{
  "num_hidden_layers": 14,
  "num_key_value_heads": 1,
  "norm": "layernorm",
  "positions": "rope",
  "rope_fraction": 1.0,
  "qk_norm": true,
  "attn_scale": 0.222,
  "bias": "none",
  "tie_word_embeddings": true,
  "init_std_qkv": 0.0305,
  "init_std_up": 0.0305,
  "beta1": 0.9,
  "decay_shape": "linear",
  "final_lr_fraction": 0.1,
  "max_steps": 7065
}
MLP neurons of a small language model. Each row is named by its layer, matrix (gate and up: input weights; down: output weights) and neuron, and shows model dimensions 16-111. Each number is 128 + 24 x the weight over its row's rms, rounded and kept within 0 to 255. Numbers have three digits each. A neuron's up and down rows have the sign that makes its largest values positive.
After each neuron's rows, "fires before" lists the tokens most often just after its 100 highest values on Wikipedia text that the model never trained on.

L3.gate229:141122101161111165137100170128095092127109152110104177171145118122120121139129134124116144136127079099145145118122136156129105130115176115142097167138156131119106087106083129165108121157104092153126127146110129131177112140082137135084154114142126175139187164121138104104110122070139137114
L3.up229:127136140112100109098141107116086128133146114141107123122104149103131134142160119147139128091126111146118103115090151125112153144133143143114111163196109146136139123102111139138103128136146130104124125166154146141130102093091113114123148149174096100137120133105165187134084138170129092138
L3.down229:166106185060135117140147121115107158105140107077135100130122143094083112148114165103131173134107125135133105141159156149144139095113117146135135162131145162122105104121176105127136083095148155113131140167119101155126152132130161126170072108122120109127132153089104165123118113176114076097
fires before: ", ", ". ", ".", ") ", "–"

L2.gate317:130131087151107145176101103098116121127140096165123132116145132151143137116124102130148140109183111150116117141102090117113125160103134127118140153128181158123159102141118147135105155205079078106129135083124104137125156092097137092151097147136136209142164148102134105184112124151136156120
L2.up317:107106119140115165139136124118155109112102125127136123085101127165086145141087118119174114109153141133116098168119156092129094139124162157125086156127126179115135125165125158136165135180102124115087122103128106135104165112127129128165098116118110119169175133120140145159084145134137134115
L2.down317:080137126131066145095132127119099106168118124168120131084132143094104106115118132102152117129153140127140145128104175137202141157137147141134143118125135137168163135104152116157163123107132158115113146152103171111100115088127114148142107118114150159149125176062110117152137128134078137116
fires before: ", ", ".", ". ", "\n", ": "

L10.gate366:132138077189084119121115138133161116122133124135104171148150100117163114155165153144090101124146113141150109118146127112132150136157140137126123154162125117130137139101126101128121102139080079136130124127127146177142099124105154135164084133114101122136126125096159141156131159116117121138
L10.up366:105118188148082126114107112110094124127107119150080093128133098112121111134150133116104115100164117104146133134133134108143162132123143162108133137152108119120158103081125140102184099059116203122159147093131120154137132094116141152151115135120125122129081145126148126179087169131146165153
L10.down366:132145112167132150161130105153124145145106155144133140107102137099102131139120134134143151128126107136109103128130124134109120111138125127164198114110165116127110122105135175159135090150147000140123087116124133161137127138116122144108123148122151130140130144029128145140125112117127131111
fires before: ", ", ". ", ": ", ".", "\n"

L3.gate56:163092137109126168129143165138156131092091137127100142166128098154201124113124141184178069094115136101178119153121125103123185114116159094090106128133127127107168120113117119152101132111129132106086164143121116071128128142082117128126098108149111129130148137178141125094117122103147086114
L3.up56:168133110141113120146143143144170116097121114139091143198118094114136156137079133118087137087128114110107124139104142141150106076104133090091145102110208116110135170101107148107142128134119130104110127134165101131131139152132135100125131112142128143130122102158074126098108173123100131141
L3.down56:151129103194127110118158118149127133099126131182102121176142142147158162114119126142112062073149155132114111139122136162116147156148095127169137121142118141124134124113108108143083126131127139107111140212139123131104084117116166108129125159135145156153080135140119115145142139144111120127
fires before: "\n", "\n\n", "to "

L8.gate186:146133144142111133158101146112170101160102139120086126161149125107142106112142119130130110141124161114133114163119116159097182095115123111127131119114132123113141125119128137151120118123109116144113141101152124131101082111123120169154141125186088148158114137098132122122150079128114102165
L8.up186:188126130118093148123119132170110068160096180118154137100153119087097105135134121192104150111113134169094103106121117145099128127115141153125097151120140140162143125110122100203148108164144118101159132165158139168121125172150134127098109076131106106116146112125135137107147122149080127133
L8.down186:138107066106117129123100160154144100082141164124101106116118114141130097141160131150144140134125153140150123129114139164111143135134137150115090166119134168136124130139146165117111114175134144090145093123103130131127083147108155108146150115104112088161113110096153130134147204103126164095
fires before: "\n", "\n\n", "ing "

L7.gate344:122119112105109110144131148150142118114142162161164125107138133172135188172152112169110153140145143096143120148109126158128128128176069145114120119151120078153106097150089119107134135109109102091116116110132165155097094107126111144111107140177122145124156105164111062124169125143115142182
L7.up344:130114143091132153123075175150105111177122128132140134168152147160129117096149129162156114110129168130093134095163141168151088105152123136133126127116139108120141118098153125118139106094119132118118098142151131159132117102143124146135093091154095159126133088148110113202137065124136156153
L7.down344:101114085148101125128138117144128101152104158125138135132142116109127119122146134148165163134146114126137121154126159157132144072133099138146089138105134088102146166105122117093168121110103102107121165135101139106115136143159109168168056134127131137169172124125154168127166114118101134138
fires before: "that ", "the ", "to ", "in ", "it "

L11.gate268:132128114107146137071137123120104133116124058123082139163137081130169113116131107104155130119154159141125136099136156108158154167104132127102112160137111123066093164099165122144119135127158128157135189152128134155120120121110100141136103118122050117114125164172108140104109126138105142124
L11.up268:095138081116112157115143151140107099115130141170102164153147172086140145090148137115152157128090133168106127140143156100150140180126158137106115158129115119097140164099152118160121145148140092118116167170121128133110113137117089132124088133128106094094153150160111120125102102105113167156
L11.down268:170115141146164105106117132115144163112168110130132137101144146098126152117148110127120169138101121147094120115148144108132133134101127133141116124094134146090124128123101161126092126114103161163106120148000151178117146131170130141138124108159110113132114162104184125098141131125105158149
fires before: "\n", "\n\n"

L10.gate377:142126100136156141176115119118127115149121134140110102189143128137101096122091108110161095128113148112111123129138118151104138144140137087119106161127079108125129124160137100141131119117090093119092126124125108122152127172152160126120090122136173101150156087123120123138144096165112106112
L10.up377:092133125132131180195119146175132111132180117149130148137113139142172104131119120116132136114094110062129149105134172124137106141117178110110118147132116094125121145099133080135139133164076137147108123135104117111098080148125169116112110136120144127094055078126132179139098115147173146160
L10.down377:116143124060107122132148143078128121113107134120121162141125107127107144119159131113100146128101127144117118137100125155158120117103110108142131076150128093161146147140132108154101156131105063170172122172167151139086101112111127138091149133143110136149136142125123134087107129124068119118
fires before: "| ", "|", "– ", "("

L11.gate343:141098107119108119143106115080146112108133136104164180097135148136159155119152114149110157122113146120113081099129092120150126128072142114147076124126128134125144137121084143137109108149114132080167130163131156120125072115139145141120103120129140138124106124137187134114140122132104122135
L11.up343:128114112124105160139146155128151102093122123141113141153104157113106145155139124110112136176127133134148097127115105114124088121130102104137108101062157108164142095102167123095140129114135133132135135056115145133126114132129118162098116138123135121111177099131108119138195111144110125095
L11.down343:092156116084116150162091116146150114197151088148123128121164119163124126128171123098153171085150090141125137150149171104134104109093152155140166139146094125084158155144129116132152124129126112102136113126099080144121140132106121113146128101143150137135140126178139104162182110120095132108
fires before: "\n", "\n\n"

L5.gate272:159126128143125136157124180151150137125150106175142152120130121112193101090105161113098158122125109107105088126114116135118096107114154092176109195139149121116151128128101132124094083141138136100135118113123097106117079109096110126125131139101129155121103154114147132125138110138140141113
L5.up272:134158132141089082130177089070114141124142107144156156142120090150144136135147090128105134122140146124117084118151137136126094173142151097156114088165129138097108152124116128125126130111165112149164123121150112152121122140143105116150089162145120121165112117133094154162106064094121162112
L5.down272:105099113143116085146129116122136154147126101130117144088127100118135174131143120111127161099151154135105148148114124091128106108107124171120138146097132170127177176135155131143101097157112117114133119123121120147074104090121110170124125135148169065133159100081157132177156146114105161078
fires before: ", ", ". ", ".", "\n", "=="

L8.gate245:147096112073105078148106117095103088128123129158108128117101136101121139126136154119123137090159154118123111140100103139149159117151139129110152149153140120127125119163138107172110137159130099124184159126149114151137121124124169091114089093145161178139156080099142141141139127112128069101
L8.up245:096090144120075137134121111120110137152153123161147100127124108119124110139145117170125133157146106180155153150115139122143114177127100147114119151073115156122160154135143075123083128107111151124117113121092137142136126118152151111123075166104130091119122138109127145160104181065155150144
L8.down245:105105151136102159146103128173142110137132120099110141154132125140106121129178121102124107133123082102116107118094106154071135121148113139156121114101148151143167136124127102135170076119126166102150134144169147174115117138149131121110113124128170143122134183078125133126111080096137084099
fires before: ", ", ". ", ".", "'", "\" ", ": "

L2.gate29:123108138092124156124141150098120093151119140100108101137120094095128123134161137175165101136135108119173145154154155079112151113163105115137126121137127153093130105089172155109142118118109141131154143123134159161108142090200126173143141120115146135112093124165118057170119147128137128157
L2.up29:146106151118085151150085112170121099182119134151112122124120124126138093099145111166164090101119125102126149129156173058105117114148131143111134171104153114148077127129112126100104136128126137147144127106133114144144136136142128130137105064145129187144122153177106087148156162116158119123
L2.down29:134127100091093097154174125118167067143118155134141097158096153130130157137149122134103210068141152155133097152075103141167107083159147146139150129105094128133135124150113138095150139093108214139114098111087160087125141126102110118137106114116125100138130107118145150121151122131146147134
fires before: "by ", "the ", "to ", "in ", "on ", "with "

L11.gate72:111097128118169113145125179163149115124114117127141120116104095130136149080140110107144139164093143148138145154139140123108106137169097074127126129125120141116109085103096151157112156175076112084133106086133102173147096122128119120117088130164147147144121149135084131143166154139143080130
L11.up72:123129088151135094136161115143128081151118123168118121108115165138127088154137176122155131121164136166131139134121132154142110164141147129153136087141137097139083121192120154112161187129110114129099109168093134110150123119104111109100090132192122110136097137097145117117111126135111155153
L11.down72:129158125123191109129137147146124173094149125096101128139125152169145110107078130130121145136130115136109114135140083105136158103160105101121125151126112127134169088136116139112071156106123107150102138131207145141126183129149109133167137153103090180100087120110135127158150167136105094114
fires before: ": ", ") ", "(", ")", "); ", "), "

L8.gate287:121109140093133120125142090099126145167126131179112124105105128133154120140158098149136118137168123138101151138120090145163148115109127152086098090166112084132142116144102164130152146121137114099146138135137098157161098092126127146072123145131103118141152149126140156147111136140112138156
L8.up287:144131146140104125185130131149137131138127151111175109109102114146123114128136135150152124144110114106110124097105123129167121137107135099138109170052131145143141133136189127118105134134131128175071155117132126125098195098121100152146132118117087159131130154128083167133134120108152138094
L8.down287:146127099095138163120102129117155122102102166159154163145140159135134095097138155123110117136160118126121118133153127110106103123116164110139090117115123151092148145133105121109094129124092105094148079168097133138098133172130111099147144153120124142070079106202178118141124146145125132115
fires before: "| ", "su", "=="

L10.gate48:089114144124159136158122121135106116145162107123152130141142171117151117110163120140118134118145157155142122170083128118099144106117107152128109140131118092129122143143108144109067154159092140127137135124126120154048119104112107106147103124142166156103147095134125165141131143084100143108
L10.up48:148117091133160150113164138124083140139150144142095145144138110141135144114153090153155107155140116101134125117084105086142137104128064139116105109162140158118141135125138148098120165089091111105155136126126137097138112150111143091098126124137100129107115154155133146135155144144119100139
L10.down48:180137080123100134153121082119158104156150141095156136185147164124134149150173135128113115135141131130147097160106156083117125147094116184103115115105153161123125115144090126093143165153117098091133138139121104164103146145134124109119142151156094111100171115112102154112158132144146148131
fires before: "\n", "\n\n", "the "

L2.gate275:132095121142120118167105125105098088151158135183179144192164158109114110145113139122142103140098121121099097067156136102155152147144121146099145138135109080133152086117115131131164130122134117105118107105141100151077167106141140118132117146083134153122170152117123107126086117163129122149
L2.up275:152176129108129125140125127094148123114120099139117140172159158163122095102097093105129102127123118138135162126110140098157129116083095160158207122131113086115142156169119120124153151131162133077115131144145082132076122112142142086113143127084156127104142104075148156134110129150118132120
L2.down275:142140144112101115130135132126142075123156128154103100155131149143087129139157137126120133108106154139130121107123102114164130110134084135151137087169126107103110103169131127147191132124127227136123117132085079118123111150148097116109151107119150127130118140094141089077129138121097140097
fires before: "the ", "his ", "a ", "this "

L10.gate70:149157118118085116151129145114114154110142131095131142137156150153100085105113100121162147127174147114151086141127105148130120121100087065155133121109113129136137143127137129139181124121127119096106112132094124120135099150118174153160142054152140142120185153122151088139135116118136104182
L10.up70:185138128167138110137156102158135094136148116103105094126124160108103074133136125160111129154127104120091176160144106118131131098118147143147152147138109131116130108117122140159124142153181139142147115065093131145108132168154114147175146119118161118129092083107124156147131138091120116138
L10.down70:127123105147075118130150147139136124153094102129119129121124133137148138091141136111164137109160149136162137132125145183133149116147111126146118112109127122168135119134116094132146124162126178126147176139095160132094138108113123127151116115125131137146155161178155051080056097099114122126
fires before: "| ", "(", "|"

L8.gate129:129124112159152113150106140165145148137145150178154144123118087118139119075124146176144126145185140103084125127142161109087108135129135084105160146120120084144127131110101153100150147154101120099131133094119122112110088166154086107107148141109194142131149163119150138127137125123069122125
L8.up129:132135131135111125110104111110157152129190151122109102129088116124080131130120130163111090107106117174112155157153128125144116101092119170145109090118174125117132120138143118134123169148146112146131117146133138125142148165132130080146127094129118112159143161132119110131112135115112102136
L8.down129:135158123156182115088144120156140084161152113135163125125134154095120152140130107113144143095119132108143142137049160158110117105168169127134110101103130117109149163162119115095114150120143179118076142111083138147117155108107075096127073132136102147136129075123167129089165130114139091120
fires before: "| "

L11.gate388:115135145103137122143133111122126166142114147122093108153141089168102137098128115139131115138121120128121112150134122089079124143141086123114143155136117089113148137094105159099100151143137099141157116158147117135140104128111102156144103166101116134122176126128106167122112146136133125188
L11.up388:139103114131126165122082126127137112139169152105165148142156108118136140128165119150087134109135123146143134131123124133145133131079121137108124097138167154099102158162140094118122135123149125113076146148099090122135123143148157123110176161087114142121167164148121084100107120139093115140
L11.down388:103142131176142128109131152157067131115106113127136096142109153132103155132134100108121104119120118111168117157147122155145108123166118120088101172140102097128126133153159112129128154115137101107124115142141145131120099104095146099091121149146105081193115115104144167155179119144126165137
fires before: "| ", ". ", "0 "

L10.gate146:149119144146103121173107121142144096146137131142153110108124106141139118123145131143132111097104085090088106082156105139134134137101113161079127104154148100145130109099113156166119082135143107097107156150123133166169103121117149135161149114125134133129144121121158181157132082134118107115
L10.up146:154126142145118123158166141123140153115136095080121139128153113142125113137132074199125127132083124096132089144093161083149149131150137146098143096130152147162137133136129107137106124097128114150135169128141131121174116104133091119134127134196120141108149160127166142097126126122151112099
L10.down146:141120146099157075121137132159115154104108152130128137140101143140130134155118135134117159107135110120099115128148136164103153139145164136133100165132149098084125204097155135113091159106122149127121123149072140085073130168100126093163127138099100141134129135086126087122148169086153097103
fires before: "\n\n", "\n", "com"

L11.gate103:123098114118114122180118108137136091128113140164092104123119090125117134121181153114153127135172131152160120125095123096136143097140103095123117104134116107116112130123121097139144173169132113122105121103109127127147088131163129152080165127142164150149124106142125124107125113174121148134
L11.up103:114114158123101171188120145109143089132130070116096151117115115155119095108098098166097117138101099133181119098144114133104158110138157135146140108122144113126132117110152168135117151152163112105095081135120106135134145146182123164097140108128086127114126113151157176135139127090122154089
L11.down103:128072097116117134150120111132105124123157142136128166089133120133121151158123142129143166153110116135102105123159163082123142159127123120137138094107145133078147098122175096157124138128107193064137116120080101132110121122166148107102144131082137121126124149118152134146165122148082157109
fires before: "a ", "the ", "an "

L7.gate387:120141123124118175126138114160111164108159094141124195081116101123156125147149130148158145100095132084129140089171178134112172155137155129146104127107165123178089139156112153164149118091121120116132117146111141137125144120112122118093116132105105069140106135145125121103114142090086076106
L7.up387:177110102110122166129094095130142129159125132162111209093130149125117111116140140129116137113114135136119125134102139136135110140115156121148125107145147162111108159177124161113167141171117126153115151113122120146114119096124166141114106108172125131150115106146140129146174116118112112081
L7.down387:146178105150117138106129119188149126133126096114088121137177109133105155097114103144109141136126107098138109127137141065118150118107111199128128154119125130094127143095120167115144125122175130180147134166142123114139129164125107137158112140101129151127120123095122145140122176124124119162
fires before: "| ", "\n", "–", ".", "\n\n", " "

L8.gate442:149144104098112117169131102118120102128126124102130172141096141128136134139147156159128134095129118158121169171084105112138142129133109089119117184134093122113128165115149133124142149161122106165165148114105081152120159090146094131129128141115118101168142133127118110127129139093120112126
L8.up442:112148141119159138135121171149169102115078154141116064152145110147122151097121118115170125122116157144100116131147123153163132106107114156124084152092112157128174118118113155122112125153199142131108159139124106119124102098121107105131138073089116157118179137109099150143128118120171130162
L8.down442:114113123105126107132148161155118143122128145154118135119110119122137135143185115146118181171141117128127111101122123128120138110120135100100105123103138159120174155131110152172099105109123035136174126124126104146098137093152121111149147124118132101137121182159137140141128146131112133169
fires before: "| ", "-", "|"

L7.gate3:101142155107126117181071114129161128116140114126142122119123140127153116144143144135133091143131122134105158151106142102096144160127161135178094166131128144152150121154144120118127140125079128140117099084164075125121151127141110133078144117083153163151147103141138130143147111090116103178
L7.up3:139127127112128129118096123128125163082141163119140116167083099114123125166115122137165115076140113107149118142078138145128099138145133078154122152129072139128138134152137136143129102106136124140133198142111129124132165108125111097162150111143138104153213132129091144114131106116127099136
L7.down3:146160130144129153130120160107117144139149118129128140143163120190130135137145098144098139102149079147127123164107142129153143115105135122166123165098146104139093098159076175127090114124123179130118116158138119143111119123110102098119120115130070168119170131075145178144184123120126121151
fires before: "|", "| "

L8.gate195:128125145123121110133131125170153124178139157107113092143158108151109170076155110184130120101145124150107120134118137142150136178094133098142142158099073141149127100129113124114095121101073111174107134084107111110098106152134132098158128119096122166135170122118117110123159132138126154121
L8.up195:141146142104127136089095147131067124131102169116175127131090089141133141152130159147125108092114085103121128132106166146128183129136122085128143178190154126129110107151092135149116113154166130122119085089110111118150125103115160124127072135128142086168132151108109120122112184131128170146
L8.down195:085157088142096154099115119123094117130131117058114123130087152120163129127167172162118100100103161127129107115125117141109110137155145156127094071116148130151148102141154107103137134140152127132153150165135147085135091133155128141125134101144150131111135144133195137159135100143105149131
fires before: ": ", "a ", "–"

L7.gate85:105158163116085160128133121127122115094144152101104127125156153148114128135154118118146113121145133164152073145144139119103158129111104130109105143123119172058139128114131119139128179125144093089127114150149120101136114136090094146161110078115132132148139089134149166154110126165119164131
L7.up85:110113113134104091117120079142104107139149078143080151120121117084172144105167176141112127172178136114127123111159101159155126094097124120150149105155141145109130157117162122139130131145069121120133113136114180122146113105096168141131118120109173126100150141114121120138132109108106126134
L7.down85:113149113136102133163157150162137106142151094161131135131158126152102150124146117141099153097150062128127135122124112114136139092136122162129132104130155085117114090105125145111104073090135134159136092117103110141101153184109112124142110132083091180114162133150113159153112066120165137071
fires before: "==", "===", "\n", "| "

L7.gate230:176104157119123180121079117153122116123155160152097161132128128163123113122137143129187134113151130123118146073144138129098111128119131120110105133136155145162110135192123170140148114140109120153126120124125133145143144150147173154122094139119125085158140105160119138142145150113118086109
L7.up230:135110124066121099154127129078130200129166090091135139127132151162146138105128162109127138158136131111137125123115148130154130176099165133149161156151128178122121130156127117149185111118133117167134134122103142138117171118112144150141128115102094101152104134129113138089127082086090078119
L7.down230:134178142137141065139127131122171132159151106120096106157184119135112144115101096150087148132125093121112164117117123106171151168135140144156127180121102073101135119125113134128114133141102121144136145194134123106133141178115080105116135124149112167153090119130142120113130112135137143171
fires before: "| ", "|", " "

L7.gate211:147156106149125150157148116157095144180146143118159133131130173116108121128163127126121061133113154147153111176104136085145152111129134139110104147129138108057118114110147079139119182107135115134110120096150093130098124114158110133103135130108130147161149105095172124108160139153118177135
L7.up211:058095129151099124143141191139124143171091117083110095093165122141139147106136138172107120141145124132145102148157099118102167122102074162135111157106135153133139099105117081112154126126108118127148078141117113130159136157132132126130127096147101145110124120155097123121113149128146129132
L7.down211:147136135136147156154154140093124132174157156124152135185174157133133118140120114087155131099131118135091149110116124107123124149086139118125121139121134135127109167133118158147101109136088117108093143161142147168139118125100138156152090135118151114130131157070148111151138122107119116147
fires before: "| ", "a ", "born ", "an "

L10.gate261:131108116150130099113122135086080089113180111149103179138100138139115106088133119113151157110126148155105089142146135144115126143113122123146130172129132148121125136131072128167121117141155117104199158170162151158132107118096097141152139124143074103147093130140172174106161128136145138160
L10.up261:133134095129123111165113149148103156118160166121128149149157142108133055160143121133150118115107108135137114120133162108128102148125141143096083113159122133134127112168127120174131133160137110109149101132148102127119178135113047105101132107125100087078102129120175146165098169124149071133
L10.down261:118139152130107145096096127155114151156150133136134093082130119142138122154113094088138113121108138146128100148096123195164123148185116125097116161175107143107102118120129097125106127113083151146131118163069168096113141115103137113145103135157156108136152105097152086125138152172135120100
fires before: "\n\n", "\n", "com"

L2.gate406:147100138127089125134121152131124159143106128120066143111149100147121114138146114139174147140119120143144131149131172116066162133155123099127116122166185135116152089139101133097097181113158101157113119111117132155126140075136127118107081154109116135122132152138146140112113159122126134138
L2.up406:127101151156095122139127100135099084125123122123080145130139111125139151161130125133117133120138150124135134188098128127132123126125170126137153127162202128145141149098116108128088150142136101112154108135171076148129116098092155120075095118145177119098117124120105163169115132115122170151
L2.down406:079142132116103065178120097157094130130104103141105132128100121111142141145121141105102121109124118151128120171120121174136140115165134117160152147111152134168142111122148168084076150151182162127096123154145125117101099092106128136072143171100110122129142142060109164140135116108123155176
fires before: ", ", ". ", "'", "s", "\n", ": "

L7.gate430:177097109120115112166108091139144122124162082131131144161126132166164114144158130136133105158156118122129140136137130121123142131186103155145106153135160142079093105151093188157136126169099082121141154126140119136150093128125140140109126130143117140130154093114147073115139159107129089146
L7.up430:096175134136133131082148165143096163148145181137140119133121111076096132131139129125136140072122101105152117084122148128114081079129134119123144159113124127162133131101149087161118150159126126138153101167125126120118174130139086144099131137079105103133101111167122187110100128151105131135
L7.down430:114122102131118101090127144152142140169150142115117081149140108100110128135121116109106144127122131152142126099132143129110088113127135143135137112114154130135132133143160136130165152133122122176139131098099143104160155126072074150110142107096117148111150113168129124090125124103115160119
fires before: "| ", "\n\n", "- "

L3.gate416:127141147161139167125071102115159103105122152103120158120130130130107099089171127155159142104143092141163136162122127108137136167102115114130111138085099088108108140133075137148147159148140102143110169102090106120111099145119098126140161118143132146083139141132135104138136131148128139180
L3.up416:122108181138140154160162137155147139170092105097147127125061129137096108120147119113095109183125120096109145097143137181116132143133144190142123129149108138117103158152115140142146188099128128121131101099106155111147120130109113106142137177106140073114072159117120160132118149145123133133
L3.down416:134130143142174148149164174128145156132143161152132186113109142149142128113139088107127143119136089112091126105134147186095083091124140101084180105122112090137128110147155142150163100106084165120170142092096147145119104146132127132101129134115097130125130103122092152109113099138118141115
fires before: "| ", "\n", "an ", "medal "

L2.gate213:129093149119081155133123151145124089110134144151100158072149135119134092129132076168148135119124099138134154124125107116092098162096120130086104181131146139130155107120097131156146135200147119136133135104097125156088089108093116137117130150129126154123162132137149087145127124136127137117
L2.up213:160120166092135129122190103135098135083110098148105152131105135113134121147151152159168114129139147118091154155115119073089106187131195136086119126139106127119168111129110111135123173141113128146125128110117139155121137131074114117117125121166139094137149115167158150129091122108092114153
L2.down213:137161153135069175089136105112127119081109155115132087117124137124156115143114143111111124126093074124168112128144142108147119111095166116146092115175095137119147129094116144123140142148121125114133108110140139138153172163091097120125116158137118132142116103122131116149180158079127142109
fires before: ". ", ", ", "'", ".", ") ", "ual "

L7.gate28:112120136112124124136154123118175128090134084096143138152145120136168112128137145138105115116157143154139151195111060140137111110121095132156133144120117089119114157134113138120122167113147135167167166098144148131138098146174068139150130139115160133167132147129117084119144121125109091186
L7.up28:166160098133114097165115160134136116098125118104152137108093119117135123127153153118117114126106115161129137170095135111139152134118125128145118146124131101151169113157110125160137131131132118134118129111111136147107123166182106108154114125089186120135162152104181149101098111067089168121
L7.down28:119148117108137152124090164109125146141113116130122146121130133136102130105141138128120103124148106137129146162131077138163154110108073183113091161160137082129126108177128134172123091101109164131139113138093141170127134152163132169144165139104116131107125134134121154130146100086127129120
fires before: "| ", "|"

L11.gate168:123127148135131106141110156145146100121093159114109134135108104111142126077134170146110104168116163144149133169113106116120150144154119082115089182109095099161143114099092131131097159148114111114121129078151141151137107135114141122109140118153143163172147124123126133145114143135116123146
L11.up168:116120107123101160107122137153122101145124109123134138146114112090116098153121136079154123154123142092117113099128119101127170172145112152188127159112163161134165130137115136175120146143080141127153161112100151145135120162110162119145102169133141083105141104140138116115121141090079139085
L11.down168:113096111124115174102155155117115161098079153125133147127108165108135134149126125090095154138132163116161127162151140118107089115159079146126111137155102106131095102131143145085109141123123113077137139116174156085127097113115172093157103115137131133136162102146087136125120159146138086127
fires before: ": "

L8.gate206:115153134107138115129113121143109138113129109118147129143174118096163126081128124094134081088148102102120168109141121141135124121148111143123151147149111151123123163076107139138102140106113117110139164182145133137108149089163090129132130131106137199084129088129131096148126097145166151123
L8.up206:135110140134132143120092122137137113159098082148120139147119125121129111156126111127148096119128120170125143137119180113146117132101139152126105168130148068142150138108145114113086110125080138166056090135114148142109138134122122124106115086125139136091103129122142138085175122086134169126
L8.down206:112103083143158085137113118132139106137105151127107142143181107135104137144097158118115140126128122141112090108182125098107170138097117094125135092110126162102118182089160152162154110134146228089097128126125101124168121148137119096113132147132117126156114118134115163116116150161149107122
fires before: "of ", "on ", "==", "was ", "with ", "and "

L11.gate17:135113103157145138158126126150134131110158097105137126110124147082157137131130095118159149112142108130149099121124108116087118100134157145135116131120155170148167106156142179163113136149110105120163155134151143126111100127143151159159121127124097104141129066116150151155144126149140103126
L11.up17:170123111112091122126103103102106119145074113128114117142128150130082136087132118140122144105140095152191121117150136131169129157137122166126115119113137164142154137148149102172135097148114137116114125133155108126130078108122131109124078117133067108128117094139144147151121140117147095139
L11.down17:097103117134104140149147167137140122101127140134099134108140107119122159104100148045139122120119106126089098139159144091099115127127120107140155150137139149146101136082167171144120137185124127121140089116084153183142162145155110148111136138122128165095098143124111125114115128124127132122
fires before: ". ", ".", ", ", "ak", "ol"

L11.gate83:151127109118135135156116109095075095131154114108105174158096136106128109128133154107157107157115151172146084159111131117139144124116102143118124129164080127077114134134113122120132150128147122124103109140118118112109107135183140117118135154098145144139153174132143115142135151128111139136
L11.up83:132124101135154165156123127131168141107131142102085132155111143127118128144139119130144124092144106103185147072152112126111139076150133127128123112119138146144128113115142167097120135137129123105141087173145077165122124134141136096132130114123098126138138094139145155120133141131128165124
L11.down83:142132107150137154168139145093099131142152165139118138119075111137185146139126163173133085105119135114143133120145133112144066132153130139118167120135131136131129124104123123147136116156126109046136139122082099094110126120134116163106118103154099159097140160103105160168114105168081125153
fires before: "the ", "a ", "his "

L8.gate25:135130068143107120157114120099128119117133109147138114168131155122161131101153112144063097134134146140175147157144120114103129139180142135097152162117174136114117139112087119139087102147075097131172142098149168155120102116097094132104137154161119145114086149113147102148129108128120139160
L8.up25:162137112136153141123151126116150097134097129140116154098136142145095154117164133147116115120127075099121170119120148103154141159129131143099118138141126116124165097175171096128116098171156127143153111092123146189092065125142161193138092127167127137141132098128116100101134137089110116087
L8.down25:117147163127085118147117097133100079184128148090115132071115079134117168153130130110180150134131121132117138107097170141136114106126143127121150138113089134141134134125126160131139110103126164129078099088157108160141129135156110166154110121127116154129106169089148093128153131147087128134
fires before: ". ", ", ", ".", ": "

L2.gate60:175137116146137128103122162168137102129092134180144118131142095151140093130168143162141102132125117134140124120121152120081084124113118068106136141104139107122108116137103165154147131144096107101137164110141189125119145111111123168119104086127124122127146115129125130124140119141120114113
L2.up60:111135119104136147113153156143108127111095133130098116090139115171107102108133141140187140121121130174115105126130131167102140135102121084080134114104171130096082125173092110161092113117150132102144142165162153117103091173150162119132117106119151116145112088128105095151117143115135081108
L2.down60:119085111148135124122147130155108176087109131119112145121114143146112147101113115147136070140100131171186146122120141121117118129115149142152075113115140141098118146105109121145130075126165123114134135115104100213135142173155086112125099096142140117154119104142125155120172137117143117155
fires before: "\n\n", "| ", "ar"